From a checkpoint of a small transformer trained on Wikipedia: 14 heads of 32.
MLP neurons of a small language model. Each row is named by its layer, matrix (gate and up: input weights; down: output weights) and neuron, and shows model dimensions 32-287. Each number is 500 + 50 x the weight over its row's rms, rounded and kept within 0 to 999. Numbers have three digits each. A neuron's up and down rows have the sign that makes its largest values positive.
After each neuron's rows, "raises" lists the tokens whose logits its output raises most directly, leaving later layers aside.

L15.gate22:409524547528529476388661416439493547470480497392519476496484536533511572544510496489493471492433435491507544515456563573470500500446444549472430483466376513502585503386500555440517415482574568446414498554432464519520493498482542496448461550544493575492537456525515484459452486476479458506544501553484484382494482464487446542459506560435506535460519464473468476520569539554489495585441518479526465415494582468498458517472521477523542574488552502515527523446536502610396474500504482579513523480441502546452495570469496447498531497537443614564440541514518495504502502555422505457509493473433478518558541471515560575485569549507499543469454526570552486402498463572470556524492493469550498383601551491482513548546440444552520526496481554485507395451550475464560583444455529
L15.up22:506573545450376476481502449445469580510480539478550434499436532483596472626562451460566508569497443431530441502554512534526451480437492500536488484482461530510502532469528541506562467464591524467435517489507481536447620520510521550456504563487548541453575602488551524483434454556476485511480467488537457552521411525512456541543471486443473454494504463453406422503513525611565557429474599517490553457513503515475527416447506537591632476476495535472440526441492522562414609500436419510456554509467547575512536489553472490503538543472525462543497480468491544512404473505430490496554537425431476469545397560459420607572450579500491634502509476475448408462504581509541527516426555490532589398573450476535472509560535496486554569490513526475426481492516493557388535414481519
L15.down22:459450441530542418487400499541520525543511403493455381485515531513455474542477529503513364491514564509570508483497473470488537525579481486514491484509538464576477463456538430552533560555507406472513591549509596448560531479497503482512491501564494538515501453578507539486481545501550573490501414573472516427434479437555510472574538441559501555467482595602563504573575552450483558531549522449543469533514416544550636464530444548538503512498530524527515523503514469503478513527546499544511497498493500465539487510626463453509593470511535474509466497501584463456499479503582467487521496558531476594481414446464478576446538461462570501478443519555513475509478551491522503542523541572489463521392429536562488528468432536462545433476507487503589549468472562554452528611569515
raises: ",", " and", " etc", " but", " or"

L4.gate186:437462553585577530510462518386461541450459606429529549393551558541493465517537461455477440522466497521520380508431465514535517504500427486536444537522465485435468474500517493472546409523483481547487477398386506565483424571548542482443487490491613449474472553522453533405466450553508537512548503435503569554497456485553514542480531491488609497511463498503455504443428494389472531556375479497474539523512536511452512493501459435533521506465542596437544536506481509554572424633429513493389446508580525422572554532479561486495507565572444557564570512427446542535519544611632498609507424530466574507547428504437459524488456480531489562528531446542478456535523482424440558463617489388511506503474538478469503493460535450535533528504523558499462461497505549466487561467442551
L4.up186:474476563585495434477457524391519614519532510529543553498468550479511479464516563454513575320571525478521443420539465436415409479509458512530489497491385428450549560500463559397502513526515535525567417491424527525455507493529484490445354525518503460474501483440480491468523421557489453533492495424533547534501510403538474473378455469432487494476525432553439622539402513463531510578450584588487510523552464462517477424567540461493331524538498507517498424442608535506507500555448473519399536564477514430461515565525452439477481540544523465445509537423440457441499533466486589554489500491476531503531520506496520511560529532530498623494581524496504478486413519541538550480458597392481499544492616510507453441520535440533580509509611580490556434478462540412508511464459436
L4.down186:504432609516559487494493516481506528552584567474447532496475578432491452493497538555525534406461492440517440478445546448532481419481532448499455503523535505550472514554519643548540665481537528440524443480417524528435494449416470570478513407455569531460467491480491495558572484518407447530460493491492449550541490517396527589493504530442499450489483500570404494445515520550448562540476565537458489538552412554402478553598413456481466478532509531533445506514455503478577551419464481521493450524470452486482593487438490543423447583473560474508524507397484516519495478410552490542535505511486504468587501475454554416481440395487482492550472527551450441524511548519582548484497519394449469600581468463589435532537549449500450515424527464473535448515508552441484457508509427
raises: "ward", " graduating", " spending", " years", " learning"

L16.gate416:536536568605525542499456547433449448507411483515600534519583417493533469627587582552469575485497537508572508556535414494532502525475436456529499438499532541478581497487485487485452490508458506572629580458469547503511457432485453418491495419457530417467418485442412613553517453504553438541496516481438456450451513462418438490506570476614401539485508486569503548529434572514606540472504415517533519489506471530429462411444531562462484432514366476460579384491539516396530579499477520544488500475503499454543456486523547458455422525527547481571475418559502525446569546428460579470463442481477466527568444541438463440538504519412601533467473579555459567500476582543439518572465488456523385454472450475453483567483403481529512490436432361495538489545508607502485474547531505
L16.up416:475490539488617458535486491481411473552468428397456444503454475558543586549543534588406407481473537534472469489579495461565482538492507472549441499506492535567549527484499571561506556447468526558537502469514513604441549540564519503474517606509559434589482537543499523466454543401472457589473463574516444453542491569520521552506517508512424535621498541557450492484491558576504471484564532487413554471429495473465497572463491591487558439478403568416473533464518489457513505500460515516484592503461497467490480456560500521534511469514517499580570535570528520416551435498454475561516538505494483564568494467535596515457490557425485468528496473580472483480509535622518509496539503398522403535532465434538515628531517530511538494449493477522470467491515412622507578571482551
L16.down416:484488582427451485462457516553480418605473506388451539570541478510481573465608508531578538525498466527523524493466582583571527544532454500472465572577474433550507478600545534486412494565522660521501476507586520483446506507526522557476479463489511475478505522498451498476434541528469495503542452513538550544464432466445500520500434547493546477520426482580449432499503442492498612494548617510385438482451432470533514462453479578546471504489524507554549520526473460450470462488459379586480444524522446526524573469537433553501534556522446458532590548557492440528446505568483508445436456470534420471487492469481461547496583532453549561544528530421498475454595542459492559477515488395556451518539437535496520454480419546433487413540469483575522507392475478467545577540472458
raises: " a", " an", " the", " another", " one"

L3.gate439:463500554521513485504412526407503527461511411474535484541493526458484469522440489511487467472455510510451490491486497546457447507527493486444539554573480519452517519503478483391442522528546620515475460434544485465498462466445552647511499469581478502431520589452407518493548469530505476578525534529513505459497551427509465574467563566555482601538463444626479576486465525492428602515509503409536508518476435490474500493449390500481446552592546517593418566576471393509507561418418554525430498408459515424458511562532389456542500526547502489504483536534508536477490536549447527447471471533544485451558580611528527483469425523481475495499641352574556537441496403515563550470534555500424457517553435549552527454485497521505494524531433484555508420516494457478573462481470487
L3.up439:401447535415509484467513576524493481494511485492458484509523549503507344522494533494492494529499390603476480577577480471527547513490471573533469470534430484557495483404522535458430548434568501508538384484517437583544527518542582533526473471558508469538455482519555573515542447530447490478494498544388463545483563476504513465437419569509583503471498460565576543474592558393457574485458494524436538430417330579426510502534462481541393490498446508413435486503454424522543475457458452499542500519522398471499537493542534489562469490474449530542508515506570519540497495517489525522525415527452434449475598541544446524485476523603523568511441457451441532423486535504538545407552581501522503436592444530429477521556434549474410506518455546589508501485572454497533529484512553
L3.down439:520454479440447492536513512467540461425586498514497531504447501496485480580593472560495561462550501466427501438580463453475460590518416534528560503592457485464502455480552562495523464486447502575512477443478479516456496534369560537420502501464393525550498470436448598439485542494453387513473509584467488494504532456476541448498501435568567556431465391538486574496557542583493517544493547548492479464574422418359575597477476579582476432559422496500484469528391401502441488481476530506553518559499536397501554470568534539559502588548569473508500376495503530490613447509495447493506456564456500516483534610569498579568447545563474535358437465493555473556463567477535497456501599419505474512517424593498599523485416517533450549443448476479441523490510500572561519472522432
raises: "ever", " they", " she", " you", "ping"

L16.gate236:463466507505549460426536460504447501579519438547566428449523514560436378576572481582511452463470513571629519516496460479548440560531512462474481518566544450510556524468476536498473465515551503591489424489445401410519473504475533511590481541519507561442485559384505468447511520547508496412470427452488451526463536566531471501488512480494441564453416478443518427520501418569635393520564451447432504440454475464407550587558464572465522476491468532446442393461519404467508494484476499469472512463442469561506472482553501503493531549535545398598526478451555458501502484517466462523480511445504518434442530449579451617513523452520485479508532469467509597419488504557502553486459572593523445522455421482538495434511528523493494572552493568468432479439433589447558446516506533
L16.up236:487520425567468599465538532481524525509508527524530557487366417558545399487464559517490516481521522448556448541507459490520480562494585598412614514582469554530535490488438454514476521488414429502468445519484501530494441520548446480464505532600520445569541552512465504425559606499489498466389546447391535487524496440613459389450623600470511518412487461491524538435453540435411469494453445439551573568567425463477488441519497507540523504489571538454489488497431510418476520495589554558499567461484527508524502493500508418473505508511527472596522452552515571333549571533462537548542406480489428598544610419499468435446493466497486532568559427502459563526457476556474509487510520501491513522492466517531468469631502493556515523458548458480589469467442505510507522511560494
L16.down236:472477466500594559480528519602439442456452500556469537484427554517521436444590491631517606557358390577450567459459618421558509513459447434524496462512506492425500527491531605483489434415533547588444487426530495416534512405450504469464483462587436552492567506407595489521469530449462457475479553482516453545401486523506388441490527594457402511499452511443438460503532520525467465420532545545531445440470552523514472456468426569501556531462442526417355454564538523534512492537419454477487519522451560461457466460484523442601471379451497515546447509563508497587482492472489439445539547446517490488473449556482533622542497550534543468531487569598461549530572570539518431398509533517561556508474393467500540546444488531518577607475411434494536530437554514416523482543529539
raises: "d", "ved", "ding", "red", "ed"

L12.gate284:468450553580556498566542525512459512404519553533464539451584577460514528554484466507533516487534471432551487510475448533455571444511552443478484524565425554425512468437497476519580560411482606537500462418516458520466513493421540534477504506465435569505459517476472597497496539522466535530502518480448528490497541468486534452533480534523561452476479467454542502519437545600457486524495419530467519616387466452413506535468445476461481453538497498494478519507569450479430525497426535493529505498480493456440496523512447501428390521549446557474494503516478480533551510487542459467524471505531473568533512530520539497572505464392511366483498531562531462620477364527565515579515536410524456485638438379562471369507531613480557484469518549544513363471483400573609600540479500
L12.up284:548443485503627424508576477440472455525496492530522484595466448523484489517504500441429546498472544541455455547522477461488495541387437552504486508530511588510525459522558522554555556552446520462516498503497511520457473565443453484531452485578554438462422527517567527487481452571496451452545497448409434436446545483534511439575461515400544511524476399544542516537532561500500542577521489415496560526523580429501476513421522568555583457517457489550492406503518502468509495517491481518516525416437413466562588486632568534495526564494542594479489459560510502509476450571544577497528568519526535531484446505430523540436367551488441502454583592410485460410451530447563469506475485414528469542451492507485527553473433446459451504490438533554509577433501581622518446489459528
L12.down284:528452530437537471476491435560493527400422508544512460499553499464579477458467557413547431550590499598508485530520437490478395654400484509430521582506467575479534481550464573519578622535547543577513480540512585461462527556550490422607540466568549532487451535559550534472537487507520423492511552594496460460424453510498500405512478455477528454511498485505450435440518492550548491500612510501564402546496535505608517470529420563479511446470468333446498432484445418481527521524579476519519453514451478569516564421509558465406482537539531544506586507534495537573469538474481397408555556461545520532455531549522491500448434571469476528483457543497388475494504580541523620442504603501477483468474505537508543622512515544457484505441485500502552528490523506480590483574450478
raises: " they", " defeat", "ever", " trail", " saying"

L16.gate458:481505564516507548533524433390528426472533547431473507461546545500507470500502450443511408469585586445556526593538428491532482434472486501453501614489502453528376516539459555467464466509542472519566556535597546597462523449495497429484359460395422452452499470560426542424512547541390548466553520560532477497424349481552498477541510519499474592496517515432535511535394497484589464461441535377511520497527508585558465531515542466605527437483556453539515482519433580440460549484503458628372551537533409494456498584469457531434544449380504505431486514509494540488477521478467428483525477515365481423601504521437481434493524519459579436447414544478495464499525443409562513531440503494459456497490554498422463562518458464541506452526484440472489418466597544437473548494469448
L16.up458:499549532577458550493544520556533465468525521524397489536491499472487479585561529491428616518471547528530391578508416518509502377402587536479412511500418501576459536506531446506525550482544393472447526566478462485452404606556494552471460377599514490568543539467600599508600485609521484535560463451514516534496546426545428458476541503506472600419460491492453520499517515526493474415544489493551435497577538489477492521536511443468455506429609482508510484476438454437474529499511512518557537572608542547606629500470509462496510506459531455403505468572552455464588517565539475551524597492510461334486461420593446456511542531534501507539546511440479614501492449542484568507448490437444494556486517583496510517518485452438530472556518481409489542453441496483431575550510467
L16.down458:505556530531424508548488446551454480477465498458549496516517500578484515564466440516550484512494522499456500483453438507406407435448511434508494574459484459566492493551456483435490460427529499412497571455532539555476443506475490449540448437600420389504481531512517478432581450486558485486582591510422416549414517517474469513615498505503461519555455425449457554486461486470526542508475426438560458505490467500473473498545509533568487405479543470476425457569487498442498454477489510507511518516558520493530464516493501516441512401454536509512567538415390412437587566614458445534560520446441472540472488486514474501397482539542504495546445476518476540510534538456522505551568557484523517490462523578569450473589479546395434495522443486425532518551477536613542416483398442
raises: " (15", " 15", " (16", " 16", " 15,"

L16.gate326:489548529461475505487580493523486496513530393484507495494475511421442446490419563499430477576447514504507441497500583532571486473452513512493530600506493470510305432531483505512519486465505434468562570550536426516548551597518569490516457574552475565439483423550474557506552487457489495524449494542530511501567469434524536533506570611452510442537522538481443478448435530470438490518482551527421504610448524460392569527545548487500499503568448526616413521466487450426523411540481420561396478517451629531526505461495581458601595543560431453592540490526389490457521479561539429551524486451458494451491511500470503480525571497346478563506512459542439406518459537480590487547444543405519518423546464595421597537521436463446595611502474507470515539475540556581480537436522533
L16.up326:548444506555479505494453509543526553483470470504493476556446413468494454557468571486389487528536419599507507488644477449520393499450493503563570493451498537501485478382574496476559514512428498575548380480597457570583543450511656511541459439469539517532506492418489598460581496479502526567549548526582533573514526501493495504462546502482431503507495466471506501506556502565400548470500463503538525593547489573484529548531552434507461512485547506527529540539507460563557461487468442518489511451579479558582533481417565511504501579512513599499481422550464402603589441529491505504400427502494541537566447446520509514531542498488431533544492491451527505474573457538495454450493634535475536480560525580513456612626566466498498455558509488486511497513411560502411509538508538
L16.down326:553431492458482553550543507474520541590542465478462412455549453515483455527550495480566509568490535503487462516450598450490529526482500524548373526465431464489361482528473470514395552502553584445489582541495465570457463616420498479511487518488488522558393552465413546539577532483451462589475504578463555555443502493471565531537524538507514448414514473331584495484452455505489537477564459567449509559441485418486517455476551481464523475487462515483444505442444520471495434514436428543476485601384475472477499474585440412523495572498460632544536524506490434494612474583529467484444527513514557446475389473499511601434504441522504471482471460485464523415593442488456486512483476418414502509538502565449494562458459471414437580486513445430380496504532525488501509524471437
raises: " Jun", " Jan", " Nov", " Sep", " Mar"

L15.gate160:513534508470456568589526577517520496557610498483550499512503451452504526487497508526536423537413490454509392608536503522553460520472475464508525426413543426552395516474541571537480405514484503578539499552483460476536455536452443550393534567531558504499452478453508508446528474505522547521430479469425617506586461530440479479531492431536422493478513408470491489519480524453578560437476489492555456589560542592501430420502486529544517459407463439467530521476475454441482479406615623514473542537437564623403534495473459515484419519609548541497471389483488507523453490372517450493551495483523553441521472527521549484591497578459433431534497571467494553578488531573448535489395492555556530391576599508452462543519511501466544541522492396488546459512494479594510520445475560
L15.up160:503582545477563554440616492560504543543523537573545405556483406502574416528499503523517425557532408522469597470532440572482560459479484525438556409374468490528598559490574552515516495547500469582424553490514511601438534602542466534533578585592385507515450503521494528395495502473549542524495506485463561550587561462478517482540456505507531496546470473445503412460476502563580517444481397550441519520468534485517435461512509559527579479421530354519461465474479547412567504552602525505594505583485467549492568504460470553500507513573544569459524516525429485496479412501545485529483552458550490496475485484494432538505443541393499454436418478465487479511508506536448580450497499513415492473534473500427484452585618461506393525531510516505484468512447552552513515479417535
L15.down160:449515523527620482500525503509537487622498524547479461540532410441488528521526492521537512437564413420429526526554428470535434475536363553537478486519435477474566478469586452499484490581553584497562514508445518522571393523476448501424456544425522484477538458468488554408333408488535407507507498494558439415521616474515603490477504559508572521461438453496549494564495442586511500470434556447493536499444474425511413447466505548429528519522594476459486451431494538492522491597567498558508510461525417482444558460519471538439489533555386599481471588619451479567522456589481517578472521459477486556454435476409560482519523508466506517474455387448495484501526494446540525521571521458539500507539499461495483490564573531420480493591451554465422478567490519503549542509457550
raises: " the", " a", " another", " some", " an"

L14.gate539:587518469506535462490449520499471475487504521500521562528401620562416563514586513477521419552399479457523501529547507476469551531429474501460591458531569397513535503453577477562445479435539508543471526514531577426537513444445499459490495589539499469481452475374479402515519449449559496487493419477571576403546455556431516612502512527459461476531484573552466580457532473484632516553550533512469446501537567541551524361534462469499534536457468563554527428480419520508403575506431598494425413520487494482525493463550512459485519411494500511401473545459484437477417491501501579506399446530503526596509549533538464537476465536570511464518427504517469490528488511584523451457521532520467484508524459507528466429548517489513484570470580539525518553599574562561578461461421452
L14.up539:603511448469551520564606574495395487496538558518554515449509534419498511458479479529482549509584474534454526535491430534463535536484581451540590527496467495474466571515476465425536528489510462414439557549523529555560517513509502566549513492560542394544469500519527468473405547478428457417466476540575400509576487436524461488498504469464544582542464439421502499523590491491573530516556605465472510501547473498515493526540459577458528552461579575593430526450567524423576521490527493557429560403442403531483432506482447585535448642505436533459550405456495493542476602499496471500531448491419426561467518520495561538494546484476508499622577533483458449492456571540511421480589546477476443465528445486447539495546526457503389437469444479413504471541530497468469418484587457
L14.down539:482499440490590453568546578494381424545541521523531526506452549523491487504590493546526466487460372503429534540414570544555525588499497458519571494513467542432436502484468516415541571392469478504526494597467505531419470489539443481493418608504495476615437518544514513502517448477545588491404420515493491519515520523516527558513575531568477476434516529455482515496421508440488566526508406472512544471475556564525547457486512577540552471471579513488537474454505431351460526518556559536450512490452451544571447465448541467455480533572528552439502498479506433392414544574530481555399469478496545604528536490485480515545503462609547522628475493497505448504541424587445498464562481428463526527513563533543508516531588514537500514478524515409492532483473473558541492470555517
raises: " Week", "'", "’", " Reserve", " Claus"

L14.gate418:381617497510554459561469500555471478508505482465515489461586551594461467446487474559552471490459518464584454595506486511489496543497546540410552560500510532569476518553524523514417549518506417452474443479401540477489541438480581539475484405532499396492475400537430501431431554452522578396463530475523478561498454505479434535601518456527498452538395517394440592504571435422553430498487470551559540435516539493573538476467485473440443579528502428521458372509542488540454477521482416456462550464535568511541458460545467450426550539444493459528508614496458523466398465505508544449512575485530593400537507536507515548567439425479455485437410476466528481498574499510605491474425508580541487505475470503516555474544546513521562482542529516387522491492436515477563451490510469
L14.up418:451480510458494487579557538523471546627458414538528539448526536509416554492468529548535597517461415440540539641569364483471462504454527457529556416512468444522467497546556507467454513549548475482567619532502573525491515551384548546509436451573469544583549489496493529543535487450544460466425491416531509576518431504487471487530514491509583464496443454385499550521453479469480507476404436444510388514421554476581574520483494484562472493470559615471476529555519446498533530554443597467406562540467522479567469420507454465560398506547461494526499542493483510559503520476481512432503502471492509447519449541524459624491508343415485543474511410464534505445612488529557503492360461542512481550516562580535433411521559579568525453522591568531491442478448596558502551552461467
L14.down418:441509562498507500522487491560502518495411592462509586437489575492536501486546531594543451560408582516510511586521470562529539563618426478565565513521475539478455513508572523475481515504505502499500515541486476466479521527497560477499516496579450559460469619529453444534458542554540480501463457502565486474448598526547440556531525507506595565581450509513389522535488479526479440410567508503547454544456506512625485387480504443471531531495498423491484595476529572385480433515520553404598506449504454500548550533534473417421483495545433527534521565455586589590445519525472504493503563358427536511591567643517535539450439468591531537520349508464460438557598532502517537530517460543478515571501474534502407494491489526515590500461477522504561514496380400499508459485539506
raises: "now", "ions", "field", "ion", "oe"

L5.gate538:469507502534505511433508412476542522557540472560467535528544430614551486466430494581584501436469501424508482551450479382531476470543504510476528536499420459486557573522581581536485586510576393464472457550597469465457530489426429477539525429523422535533568446465506414569552551518539414397509547435451438557486573468480564583492476480554429486471489551521452443536552579490502438522553397606478489386488501574517530507526491497457528444535488506434465382615523414487518533572507522503539496513509522557491492541453502466474591519479400425529471533595490499447557501507509421489536456558572525474547556462491512560446576420467612507454460432480525521542564611434439547494564566528521484435482604513524386459496481524575567551508410443489471489452603519560576455514579493
L5.up538:522542472520537475436603429443500483507536467460486586531436390467552521533489476551506480480504367420490542428422501496570481461521442448430480523513478522476556540586571536489477514542553432535544468461479545494551545506464395454490526466616458507495506501509522412535523467535471454510460459454495535539495596502504494477422484504524460547486489550492491534544593509426465494539447391616509467427506516503491441493533551493498444492582471568531494513569524426517543458466496516545497479502475563559450515490475442492468479578478472442491485556483532559481498550516472458598538494516524489582528462471386470564513486420527501538430507406526465532480571534464394603503504602480476494420460577463513482530525440483511520503536454470488552404499536545460486457530631480
L5.down538:479465576437502520447505521464536557544576565470424463515457507483442386417427544455499521520459596458512431606433468426544500465508459552448645522505568517605470537473516491488486520557510439481569503511480479562505512503437497460423486425497418531483550494515533524441481483596470409515557420468446466564485577491575549511447574530387487463483553514515505561584520497473517477453495566634552443483484498447496509428474524513504490515521538515494514507522513606524437484530471518559515436484616526480557491559452560441410539555393502458484535562578502515611574519552455491476518509507540636437423531558510532461497478557475489494540443528412451507428500503510400566533483543508492551424577516562556455427494514378594501506465474500425532514526596466513463429537439470
raises: " serve", " provide", " receive", " resemble", " get"

L13.gate355:502493449538431463576538550519500435414537465428460655514514579369516488397559494449500536553402548538531461446551440549482460474561591530537473464501489541521474435454564462482563445394559483580521534482532567566548473531470491575409482439506484389491426506458476441525463504560515547475595524468437436480522494547567450517508531542588468560558503456516579446558481549433503457497488487529496480443477506477457491462399444446512561568462490457491535511442569496450458422471561491591555595595425531551439461463399528495478526423532582471489528472512546479505491495501564442558503423507524458487472474432524378499543462552584473511537589437503478512533439486536477484646535506447542489470442569496499538557479431537469537516503569457500512459536511525454524576507517509
L13.up355:474538566429510511502439555536546511505501600531548475560496544484540503520499534579517494473467446494562510534554451492531473552455498436512485448523513494481561395470433453456555436446465528569542540521516583538558469593494502512530468424575454545533524476448555569506526482531517496541584520492428603505550444554542512567461481478475514484431462492461533525549623489544531501623526595431550435541562514518456517501521536448520537556420528523462477430500521487535561483462546606535394460501473525460524385592441449504500586554453552467526478555476501527557508520436527462412508542491581585460456557524434503480503545479536659582575500552568447377518426497486531453424437581584579516574487397441448503536411540434439434482572478572473581435486433527539518565496466580
L13.down355:563506532481456507529465469558459519450513499517512498540488580451579527543520558484468431470521492470493489477521429446473484516495529459509531493475603477562505502445496531527516488453537558475525478437495461430548544504417491422458491533480459524531501489508573458501490544568551503471517535357491503438438535489465417521453514455490532579463553509489552555516519513520549493428541445472491472556549529535423546514460391556571491505517498553444547542590524504474546447526518526456516532438506502595532511500501443492403515564500445444485512466488476518511533521544468478425528514444504500416508445563515436509534470468477435532519551553573539431505496621479548486511425626535546508478481429506496562571450482460408534514490445595504539482557530412497537581513463540
raises: "now", "as", "but", "like", "and"

L18.gate499:509542530509602395445495505477470481503489543588455540474395514568466494491566416509464550483498465504437513525445481590488480515550545522574414488492579462540544532404434492429465555448556526525431511513480480461598512571471556449528418572532577539481482577421568563449388484544539400513494451686477406504565480475505592428498484459497488467555489433463565449454488459448552559563505506485450390442407516465455566499462599488547548510517566442474462500389539531480370494595370427473553496450441536594494515600482531546440548512511542514505426506512495558525511443539476518517550444435504506463537535420532437536458438519615550507487428373604471496440489569510536517488529496406595551494426537465455495511448463494573551519551429538428466514536458599446540535485460476
L18.up499:507583487505565500461567472571423485447605503473485477506441552472504545573561497485464481467491489565469538449528530534499534479532490462559469468409510475556508569459428465463615564499541526550350497550422463494575544628502534491517530619462586544435484499471497455447428505527480496517477481581503452541490467468530569525525456483480488514438389467529498459481454501572479527516456507472460477471338501496499523527424497475543530537534500511434520497406455500558468524548512463476456485554501543542472544462493473550449585504498522596397427507508480532508422496543432488512582500514412476481615538536500424432506505526573547566526484473509484508471522514520549603459542508426589492418490496533389435458487512511528495565485390551495512580552458494454548603430529504
L18.down499:491380449492524492521434467536559480497483542557417554535494483493515519433369483500488388426604508546615614439493509492542489560487519432551491456664500574536483471470457483481438541484505433407570501572534509450507498489498517493487542436463478506585543588501440464502578436484480472500525490542506484414397577540503418456565578464558501500585504484463486508533591573476507558571522436481540479509578482528525510444592454470487479382466512563538467507580478453408535409409470561510440456432552507422429466595622436501479516457537522508491506492494542529481513476517542491487501458544556382535507513467512456534573543438382518439538513631500394507570517495500549435521469556504431595530401458506632513521521548500450448417500561554549555518427495471432462476603505544
raises: ",", " but", "),", " until", " because"

L2.gate253:481623484516530572396500422552614529532512503477512542460467469501467489459487439493490449555526485460596513444397444434564573462533516480518486540470529514497488483443547528463418509523549407465474484422482451481472477541471505578561597429482497451465544515418522521468404602485500504368414500515503509443542425439469574512445519450550487438596478465424516515414518570481510590550476412569584452459560522483556477461535465486513393439534512455502496552430483427560487461491503467513448417493549521477555471495516498531468394573465487510492591488541476478483533420470529530418478518543525472410570435566564496525551459450510459461469504505437527486612508564487584558467465628493433507441457470487489457452467498514494475458483494469449445534520544531495515572428458482
L2.up253:404563419593479466624471497551444589469461543449566446551532612416448485485487572624410426478503466438476501513521536452500499412379556497499474520472477489494447463491544527494536491522582454458434527553463565437507542481493555513531509463576474490586444487401571494503548426435515465417469440455482475468530560488492608566433597427560488492533454422580509538494469511481480468571457566517538402510495415497531407400505471574492394500549486498485534491519497501514540481550550474459502534520517520532467530457441446441407540496483520556501506538519439437466443498431476502401482458490494518490504539484453529422668445560534575437472403498489400498507461577452543496625454491556505533502473548574422495458405462492489473570466529536586464483499468460493530445451508484
L2.down253:475439505464439560444496468518563586554527577604342481528450519516551352410503429555454452497430542549456498526486492505373459453480432522495586526525532427522516472423536488451529559487565483466465586508385445616552413447443553474487505456479563518527444462492531496560476452517607433613547493551523592531468473497590474503540517513468469576523489425460515537486523436445510535518417518550554531530528494551517568456531571503545486547544562536422490493520500531467450495475474505530466509513376491345541540546528552530434527442400631525490516513526592570527476517506487458451490521527459648442427460629484507506536527419531435435552469527580542455465501572535480585442529511485544474451505522501494551492551498434634555445480503536434518492534472476555528470482467457
raises: " make", " see", " get", " provide", " meet"

L18.gate355:521467525490517370574535481576507434495431517502471489599500490388468519575519504474574445573520398465493424446460522580472623403360507460468536554497523492444553455402451459542518439466589543559528468539434480540489477555460486458516556598493614494549547478529410503449528505522577491539465534444521571420466408484485462537490580529484531596498467461495539587529549519457505499564494489478499490450493512534450616444554411492522517580545527418468472492496454539446422468560593495432419447534529517497474465379457519533567474483633487502437509503455471500464481441492429412580500557532419529561570494507517443493517505491522461471516472516537506477469480503496495506498595458539526471570579459499533465482509459504519391548481585427506432462582418436496630557505529496
L18.up355:386378518430458411471512512529468403517489553529463459516523464499610457472515547563535357538447525499548501455472558515462568484470512500453528446491535498508485507476491458534505416437614506494508521452474418460469499509413439497587568539531541490536542404512490475561485564480593535463525513531604483491500475486553417597523478504475574530567557461417522591493482417504542576500476584540541482484534516527539494482515537470469577549501607452536554502510574502582459438495568491510381453560477510493533558454464495430541410611592491503493566521494449485444490522571491489483450581507453541477566477529472547537531521520438438352475523545455573538445480487566564560525552538436480477581474446452495427511496447484536407487465536387522505452605510452543607625492456399
L18.down355:521527530502572573478522460551551514473608486467530490511475505462540431511564467514533471571471471585427535557477535520495550502434520512455565521520516492565426399368468386480522459434551447468435496535491466584489417493586502411453443594510505468514489505580493503457622456526456516448466420479512369429578512554532516572474432503496448477551475533477550515471574541441523496592455450511517528434499466418596458565499443558528562518458512385508517506406456510414487576568522499503449502529441422486532558437456547457521611558513417484561482557536530465467501507444571497550470459575413544470500488443387483538508531436485528517584500527542488603475610416532452589560540493500437442536562516456555601589533530550530482529504424476638437475487539453531533526451629539
raises: "'", "’", "′", "tero", "dom"

L17.gate96:447570526454468490476496463572477512540554541506585536483514529436566557424509534540539527426452468462450514443518506517569652529538480607547494543502470519429473446505474525516551534479386399475547524586509480422515561481555557463471460426475525502511532560426525517496482538443610481547471477510537521446526543456434473522493500543471515533490522559504561580498555496539506491432497422479530482482391468534475560562559532495527506477431505474445479678456458552509459533499497487533507518612500454554505467552577536495451525538466424455543415604465473449455335551563530491505565596499535533430526439506537471472437470552518464552548443473474467500470562500433505516461498510506430559495445455579430570557492521464603619586502556517529541561549558479489481521547556485
L17.up96:427525544441568478528431434547569546594495478444462502474584473522526476458513579574503561514523446556545547564494568452542505664485428540505467552542546528533524550559497547510464511484551508511485556531465472409472572447482471474495442462446464473542496491503558466462567580470506540455575467498513505469411508467465549511486492508554433465509498586502517484530506514425493432558540532423468424599416447485525510490435493490457514472407534528577509529513517474440553368456463559583488524492385566469397549535536488536486461455568506441477529605532581474536528539486575536382534524410483526482546468544547509525388520444482450526482501463533432478522568459495476490379454467541484547478527518497360530508590601487451479509536533510516573475521467519512631581561607520
L17.down96:490504590526455506511552575376569506544521565543438626610510482499510535520448419485484519529522524483448468491522498545528487477443539452471418465496463490483454482537551582453499453489430560465498576481488492550434520555437543469569452545610518415488456434593577492515561463541479552529510385473562459428417569500466466506499486480618567474486556476460481503533482451582422501421546452441442546570333501497489475469502509605495483551475458501540519572564473432474484436483568513433542530515475364453519511504435415538495485423497406459572399485544571497532567569576469536493515524427468508523484500423567511556585497464419509460483519473555521514528581488501586408476465463420548512587485515452596453407513395524507551451516432576495427496499536499470499403478419458
raises: "ions", "ed", "ion", "ies", "ie"